config.toml
n_layer = 8
d_model = 256
n_head = 2
n_kv_head = 2
head_dim = 128
d_mlp = 1024
vocab_size = 7178
activation = "gelu"
norm = "rmsnorm"
norm_place = "pre"
norm_eps = 1e-06
positions = "rope"
rope_base = 10000.0
rope_fraction = 0.25
qk_norm = false
attn_scale = 0.0884
bias = "all"
tie_embeddings = false
parallel_block = true
init = "normal"
init_std_qkv = 0.0457
init_std_o = 0.0
init_std_up = 0.0457
init_std_down = 0.0
optimizer = "muon_variant"
lr = 0.0142
beta1 = 0.95
weight_decay = 0.017
lr_head = 0.00561
grad_clip = 0.5
warmup_steps = 200
schedule = "wsd"
decay_fraction = 1.0
decay_shape = "sqrt"
final_lr_fraction = 0.05
batch_tokens = 131072
seq_len = 768
doc_mask = true
train_tokens = 643600000
steps = 4911
dataset = "wikipedia_en"
MLP neurons of a small language model. Each row is named by its layer, matrix (down: output weights) and neuron, and shows model dimensions 0-127. Each number is 128 + 24 x the weight over its row's rms, rounded and kept within 0 to 255. Numbers have three digits each.
A block is one neuron, or neurons of one layer that tend to fire together. After each block is what it responds to, as a language model described it from the Wikipedia text at the highest values.

L2.down41:138134138117194091118133123076152126150140102133145104135140134091167085106150105163133153123115156091123130136132136126152095121144140107105148104184165131163159135098161107110144141112132105129139158103137148096157111161083132097145151116121132101137115092131085122086132152165126089141089097103127168112141119136146107128143164160132154139093129113111116096158116138120106153136147
L2.down926:146126129091131128154141139108112119151113155164145133121126133098132134140144150140104137155138106133116125139083104131156153098155134132111083155129159075133116136130138097097164089107136090129120115085141151123099144150109180153080144140124120202145122144145136108090087107096113115135146126110157128153128148156154124102091113109158107089098096121160111097119151140139152089093114
Mid-word consonant fragments

L5.down2:122176176134123105137152119097121132112145102109163132133130125161161110112138094149121147122103131167180151125128094138115148114130111123111099175135083156136113150073152118142115113165172166147129146138084111109123090130112141138085085120141128095153155100133106136132107112138134083089105144109152141140124134086126134164120128147137109102132106098116133095153137114144104153116085
L5.down105:124149154119081125118122147126171155108123109150139154116132147167115125139148112118096144093117116163108147176163113159134097138167136127149101122144134098148159146128151104140149144125175134126130133133131125164135106114123151108154125143149122113120127135209099131116116153140152111122177147124105088112137122065149113093125108152172117147165125159144182135161142111140113112086086
L5.down106:159124101136078123137127155156119149114116125128141130128085107154103081167134135087114126124135123129107138124164105107101123143142114096116152140141170086140152123162104128103109094094122151106154136089161153141146161150060154148123131093136124111120147130145094095167192162135135115160157146139125105164112134163138174131126098127138149172140104121150141116139168081151132137106118
L5.down261:137124128158148154107147121131092116115075158089124137141095131155094104122095116126095090189086145152108135140152121092132120098155139128153124125123164138137090129132129124149129115127166106093144101110143139127130131166114136144133143073167150122200124172136117132164110151151153111149129096120108129143152115124135148164118150165114122177126124125161137101127150103162107165127125
L5.down301:124105146091112112113121125121075113183113147096175132133102139120143145142180123126098166131142127123128090153139105141131141113131115131132129134100142131132146141074110111102088117171165112093121111107141114160116127132099133112117150156150145196198161142113105097189113136140129145164151144138102150128117149119127142133105166131161106134125107072145135122105149143151129154122153
L5.down553:122125104095153141173166136142142134113131108116141106136112116140133115160111133136164133140145138104113164159117125145111110122154129108120118150131147080144146164143101104113139168134154147111129127155094126124168129113117108106179131119074074159180100115150163156183101141132129121165097112121152129168094146153170142134146118122151068143117111155151147141128137128095113096128105
L5.down666:161174106161144147155121145090148125130146097114116132169096143085108111123096164104157145130132118136118115121151138131112125201076128111112116149181143148139106124128158080153133102090130097164114150147123125129112144102128118141137130126131129157143145150128119170065157121115127077143100114106108119097146122159109128148116150083156148147109132111128109112093127095142148112089129
L5.down725:109131107077143102124089109121152164141115109130114136131059146133133119112096148169141128099123097157138178079111144131148137139105162158105109125132131138117131100081102107144128153146147129114095157119139099128155089122106140123137156101186141104150131157158136100178136130105138101132129111139156109138140142141174105118102160119167122097125130156132132132139144139147148093175049
Forms of "be" after subjects

L4.down410:120150099085154096143150113105148100125150134128126170163153156134111155097170121142130140099146107124146159100136129147102088139101114120124161169149159134132112166117106125148148113134114151104114147124168084121123156111105137126157135064146164064156123139121153082088082115158107116106119151144127073115139088086157137126128123143096131129115081120148143123123144136155130101110128
L4.down775:066132093125099113126089168127144112117124092120137117133169171116116112148112086168100119111114147127094116138096127155157114121139131147084131102156106112137142138119112112117115099146156161105120137123094130146112131128114143123140098111143137146153127146156144174131087123117104101150157126147128131106115155140078075152145116133134083144111103146078121157119153131144110118106100
L4.down812:094109116129142145108144139119106105143165091127110134147164125173111095117130075114106138181118132126081123111123114147143137105127118164135151104097116136132195110151110150096112141124116115118154133208109092115169106124139163135141132112134174081113139128105150151144145127142170097123137120121117109177097126121101122160165156107101116112130116141146140125137114147169151094128157
L4.down827:167113118093137129107138157123110148151088130126167140126115094117104131109139116096169131140138133139130088164121175126161116134117170163085109115115122152104096110174090097141136136103161136110099137097127133149114117118093140123164101166150058108138138131161161132127180176113141112147132097134076108141150101163139120131121096151162137133121118119149120173135119129108145167148141
Passive participles, hyphens, table headers

L4.down108:142140105120123112125142170137131135111126137112157150102144099103125041128132135136153119104098106154085122112140116151117148139132133153161144088124164131084120135093105154117099129118134110119152176149168138130136132122126126139152124166082159161101124143102132148148128093129160151127124136137131090131135140140095133172198143141141133156168138130114104052121077120099131119110143
L4.down439:090135121110097122114171141140133116117103095142137171115132108151122098093169142122129124148137124119132152114147089125093156171139117125169070147134106162116143072114130101086102136083152135136120151112175111123125086111108093146128105123105111112152146121108118116106133120092131134151132115119129125154166132107126114141178115096143111088145162099114148116117101100126100128164097
L4.down625:117153131180150178109150149130120136072085137133114154077151160135139131125116129133115162125138102142158151138119142123102125118182153104111107129152137158112114149092125126136141124140151159075139178155143135138149146117154131162134145122163097083163156159165122125113160161109159110130108162158140134150070106182141132102148085143136135158122120138146141102154173073149129134155114
L4.down1020:155166132170120116135114139172107154131125137118141149109119129106116124098130128094138140109124128106102137144142140093095094117087071152101065117149111173107126112118141106135128129127110157086114126149160104107098103106103106120070108174119135090115145137119162098164130138113161156128070114123136142160133106134157132114137122115137117146122159158135141075130137090182110115115107
Prepositions before place names

L2.down410:156112124154112130134153104146125105156128138154138117140149115116111094112105102123098122127106099113094137108119089123173114100126081124111142171133119150174173163165111134161136114105111129094126092158141150143116150124111121163105100135151135148178122122125184154144121107093136117113108108116152136108135122072137156131142122121121169166126119155118116118149154165095118146166137
L2.down896:145149136088125125170081134080150084147128123150124152128137152133121099101166104122129148118120174128117153146119120129140121136160146135152155088155106162158134152143106113163126110142146144113143143152142137104125146147134126113141148149146114149129120129146123108167108139113137181112197137157172116098113110134154092159117144155130142160071139121115133156129107118121157159097130
Coordinating conjunction "and"

L5.down41:146148123131117116131110182148143123127107131085140112175153104127202132129143130116143132093071126100077106170121119137131137128104111092176149104128126087153140123131091171194147121113097104099145114114094112144106108125140165171132130084095120153124145129135099144101099143167119120115133133157129154147146112136124159175108123101129123109140134093117135097087115146144122127084116
L5.down227:163116100129137124131192121161103153176143130123115098154134145115123125165135137120148137105136119121153090151123117169141123110142138136142204137105163097151122136104129134117135145092124139125169159148110149144136140148130136109150122086128107125168125074115152189124156143124108131122115101133125110114110160149093142164148117088132141082133126102146127149126117158131129176132090
L5.down601:106139129086081124162130155063099143186114135115143113154134135138138155127155145129131139115144109150116146175112112118155163119133155082104113124086145112110131178154107161112158154143117115152097104153138159147104146133177135109152141111145087181107164120118120152130100142161096159126143151145147098125080124128104114120120132114131148144129138095141119159154094117154133140104092
L5.down692:145105131076080151173140121148117128155090133121092127163153144119088114193142158109102126129167086167102156118186159123114151085117149148126123148178135161119108139156086144105103125120152122139124142096131116088152159106134126143126171122089117072128130122109126132159110124114133104128113133118148094120114157136126105104086139135076146101121129111128104104116130125117148111114115
L5.down768:085208075111140140143118096125119184127082139080114142114141128119129128153060118115161170136098130129144124119136133121147119118114136155161117121137115135136080138133127082139122141084137138103110128138120111128143070150126110114108122090119131139123117149147136121117107098097150167136067149135152113124134109125118099112120106114134162117156154168141156188146106116169107093149134
L5.down797:155126137142122156105115147121135162072146126119123118168158138074106119096110109128118128080122125160112137144145156136153160072161125083160096185084119171138104136151109134152091139096131159149093129103122129148165096128108102160078150152155164118109168143158122126144156120105127118139097116112138148136123085133125120145104140103109163101125155140140130101134124179110126154139151
L5.down821:110142169149142139104121122117118140109123122105186138147107097152140122135156165147136151130161124162120110159142098147169154148132114134159127127086117136141157122105110099158114148105132111139117119116105117134121113109149096125118098167170126121165176122111114156150120117118111087143156098128148119120130143125122072142114141152131123146156107128116129089112107126101130118131110
L5.down904:126116127128089118146163136121137107133096146162124153136126102132160111088136134159119142131150160097094149138109090163152144088135116158112094166105154122123142142123108147156130185110104142151110080151096148082100123097133158127145115127150100150134111151083139173136084167139123143135131142100162109137097125119115141143116134131148091116150155133097092105146124151140122090082142
In token

L2.down390:109103121142089120132128088115134120107141112134169158144132198155104122060097118130152095168091118135140139109137131151122093097119126072115142145118117102112128134124086119151121119134129135092092139152133177120111129094113121123147107117161113119156152126180128114096090187124142119153143123104134106116155128146094092144116147106093133135169147127096103147157107161104073155118110
L2.down419:127116108146142123126106125118121118139132141173078144118114118116095099168163123122120150125152117104154104115167144162096114098167148124166094144112080163123112119176123110165107151125096140145141091147136156140108079121120151102108111093120151141105127157156093125115142110098077115081132179088156127137138129084106120104140145103113098142178177116135129100169169124137138154187086
Mid-word fragment tokens

L5.down61:098129168100142087099085099105130131100156123160123101112099143116128167126159143153140142087102160129132098113110128104101116111098120134149143112118140101120140123108156139110154109133156151085100102152120138125144166148139088145132142138136126138143089093146113136122160135163145155176152093082154165100142148145137125134108158181133090148161111122122136102116099112155120116131164
L5.down270:166117151117110107150135125087117129111131130155140127142113108100136116155155130121155138092144119108144134108111154128126123113156131150111121158142111102169102134139182157106153138132128143155093117115128121130165121141155107099077110112096095118121116157106154155123136129082116138133099132116126106171094111126107118103119121135155158134152109154158152121056111101128172107134103
L5.down285:089116116174100110147146093167139127121089114154106139120108092097153140117154137104115145089145116107112088105136098118117172124071137147118133149139156132119159126122088147156103158136153118138135118097205112126119146111097125138133093133083104141165134124163121093132114136130157134154137086149104106092109115157153105114130148139097101133148136134133100081107128118102185094108096
L5.down421:165099116109134142128114078131103137136098138123137163158099110158085159129137115156086085109122112139104142079114162103132106119093141120089082105126115097128113154120120151085105123150108095097156132107116167153108111164163127165143129144101094131129091148153141121178148186113110084131121148163154125111125158098157117096151122132134123131164167144135140130157152118144095119135125
L5.down652:107166156121160123149130155124152183102142106144083172109114109118099107122140135112147118161102178092098109130121116159159123129131092119133102131126089127122150142144138120126127148132135114137123164151148113083126152144105136148150098094111120105115096128161141156124148182098150161132131160092093128137110114108108091164102106121112151143102135141104139116153126106087153120095121
L5.down669:139119117133149114138165116151136153139148117151122155143177061124141119129106072120151150120132133141097129076113120147102120142097125164132124104097167185142172148072113125154128168142133093156115139132110178125134078155135144115078106113117145106152108096129112135098138105134182155093104114146176096151128149117117119135154121136136105114094136115100132094129095115111137091123083
L5.down851:128097114143142124099138121139149158148143106098115156148115134150153182122156129145144151157112135136159080121105128085110089116124121174109137143145086138084103116134131124154118096108125086097113142142129083083123096128134098133147113122114188094114121146105116094140139139131164103133115116173079126192135122156084101152130153118151149142116131142112112100146131130121096108109119
L5.down923:132122174169141096143126134127109146097138104142128140178105121139093120154127093156090150110124089107094128098147172130130153134132153152150107123141150110099113126108147157126130141127124084132109150124090129150118101120123127109128111106103110125113140118107110167154136183157132117214098102153124124112117140143133159119122116115140153153150166120143102110136150141109134148141131
Hyphen joining compound words

L4.down679:131093141148174136149118137159135096136177183102149190128130092123158129099105147152121132108115127123174147110172114086124107071160134103133094164144151141132136131074136137115158152138113130145154127142141102159148145092098131119139126132140115115127167107148118194132088201096134113118120128132130148163145106105145113139122129115122118121099128133154143118173153101109106095114119
L4.down823:126110123108155114124132118136088136111115099129142145121135116117109122109108123147114132143127132136112106114137157117117131115116063119120138089080119155171156112132115105144114118140117127151138139159129105149114146109143138115133130137113151119125103118120101154185094154165127189146140106143145135161112159124088140119164120147095116147133138118085164168127177117131122131176140
L4.down908:108124106110135124138150112086144155170115135123129189107142145126123131150109121124149110120130107162123149133112161145131099130159106122120135119131117088111121164123134094097151110142101129146145143117139075140181115110139120134118120139129115130085106124127125185120141152160146089154143082105115123167103151125097118117144153119129150132157117120098194130134123117116145116098129
L4.down918:141142087156085150134101162135135134107134096115138144137138163161132135142145092124146167153090087132144091141121115139078103116102107106168148157139138084165085146119093142129122104132125104132130144176161122150141132122129131172120107132138129096103092121133135105124125151107106096111156153123094161155078117104108131107136133069144144147093124114130126140109118139107137154099133
Verb right after subject